From a checkpoint of a small transformer trained on Wikipedia: biases.
MLP neurons of a small language model. Each row is named by its layer, matrix (up: input weights) and neuron, and shows model dimensions 448-575. Each number is 500 + 40 x the weight over its row's rms, rounded and kept within 0 to 999. Numbers have three digits each.
Before each neuron's rows, "fires on" lists the tokens most often at its 100 highest values on Wikipedia text that the model never trained on. A number after a token or word is its count.

fires on: " |" 36, " South" 6, " USA" 4, ":" 4
L4.up1079:474489535488425509510450541509493507531539454470475475431482458528518457477503444457525463510459447450468506483485539493515468495509470515530551563544477507487572495533431563503579599489477514517469565474548587469524445500503590529482495540477467542545492486398489547499479447545461427467492554525496482476451502546523482475483489551484468490474557470466543512530532497429538466601543

fires on: "W" 27, " w" 18, " when" 12, "w" 7, " \"W" 7, " time" 6
L4.up2369:426482556538476556506445507560545430463542513420486505489450550462425531494498452462493541541494564434498560554463501501598489517484497471484576517502482480506547489510476580457493471495477493466495515514556434422474530467483524494416451540496443511512577526562517430512496477521636429500533486511483536499486480532485523478518545526470419462503554559598516460526485560539522543501642

fires on: " |" 46, " gave" 6, "/10" 6, "Review" 4
L4.up1735:464504519530517606484488560629520483569558544483507500451466468551522498387519532456546535477503592456434470511491463502521442533549480496496503475526464536443526504495458471471512484436490473469498547511492406457475529542465534498444481512488516486427509457471502478508542430471469488543494562460497408553473532502462518520495545518551447513482524501566473504452510566531536512538498

fires on: " and" 38, " Re" 5, "–A" 5, " &" 4
L4.up2615:517514527462525488510490533467431483448484548438412495446554468465496446570514503566491530420397422453454561494524450474496485505473468508505473507507497460434472529440581536491448539414546439578468486478465546541416459482532546534484458498518489434481480450535455448390434518509520528493510534488469447526490484531467460430467455525529460422527524477527478488456502521477549471491438

fires on: "." 77, "s." 7
L4.up1631:529453510433435607540441526494481555445477457525471550470490477456453462527539505483486462486497474438477525484457502492487455479501470482538545505528517506589522527497424552477430452557552513545554504543428517438469480504490522497510461561480477524621492550494563442505417529417472469540495493536456555555470451559484554438501503524594470512496528497543469431518456521455533509511487

fires on: " m" 15, " ft" 12, "°W" 9, "°N" 8, " o" 7
L4.up673:448469516479476508506429473555485537524487453444473510480442492588486526446486521461576486501549495562420510432462515510495506486582457417589530526532537478475554530551415561470490461527492474529502489516502547470537496417453534466510418505440460439544492583538502477496444434453413496447509529497510525534456484493457487435489517581543486503472492525525504508550560464457545451518541

fires on: " |" 79, " —" 8
L4.up120:498445558487505486569507480518538508496543516480517490531465542471429468462554473473491462527463568532516514468486518446544530518531533417536466506528455444515537566545501487549519608506533511520478464546452498496579503550470578482479502502530466540583496436487477522492482453500452436501506504522539526587516551477521437451521565485529516505430510481458484525557507563436515533567547

fires on: " p" 18, " de" 12, "st" 9, " P" 8, "ber" 6, "op" 5
L4.up93:443504478516493587538500420563452507490560628513457443501516437560512480456505489528478582437470505417541514492447488501470524479494497513477480524456472525477462501504502524478516482414538441464514479416490544537496457524459571511465531502517532539526542472587514519537543563442506427551540544497528441499535455522517468527476481538478481503528514475567428494404570541487526453494460

fires on: "'" 20, "\"" 13, "." 9, " that" 7, "E" 5
L4.up1776:460497443519496513510519474481426501445556525510473469507523498516509440561591513541527491506502432554497508422446485477542563547569483492487480476556528516485496507459511498479461442505534441493536559507456451464525549517470499470506372485477507415520466579491376511524420512451418479543537552521501503523489463539539502449500478480461435488573568428481502507507504532430484511474458

fires on: " such" 35, " that" 23, " rather" 6, " known" 4
L4.up2423:427483546478544541536508489546497536524535498424546526518569549531540440470487456469473480500536516530528496478481585468459454545475487491415488465555455530516529469499486478495438478442499411514506503520507567451508495503500494516481499486503503572585541527501552522469532440534484539535520539438573575507475509528522468569478577508545506479446475527515463464445469525455446469537386

fires on: "\n" 35, " well" 19, "\n " 12, " while" 4
L4.up1545:499617602526480553448525458510470511487559603452496485514491439522600574449476550444526534484541484538465514485497519481494539515475517483497557492511460504506474538475488572473438479468495484520508492508478421519483493508494453477509495525517539464480534534541550526523516451512437574520609505565494501437448541540505488467526456564452492478576547611465487534509497531489467494510475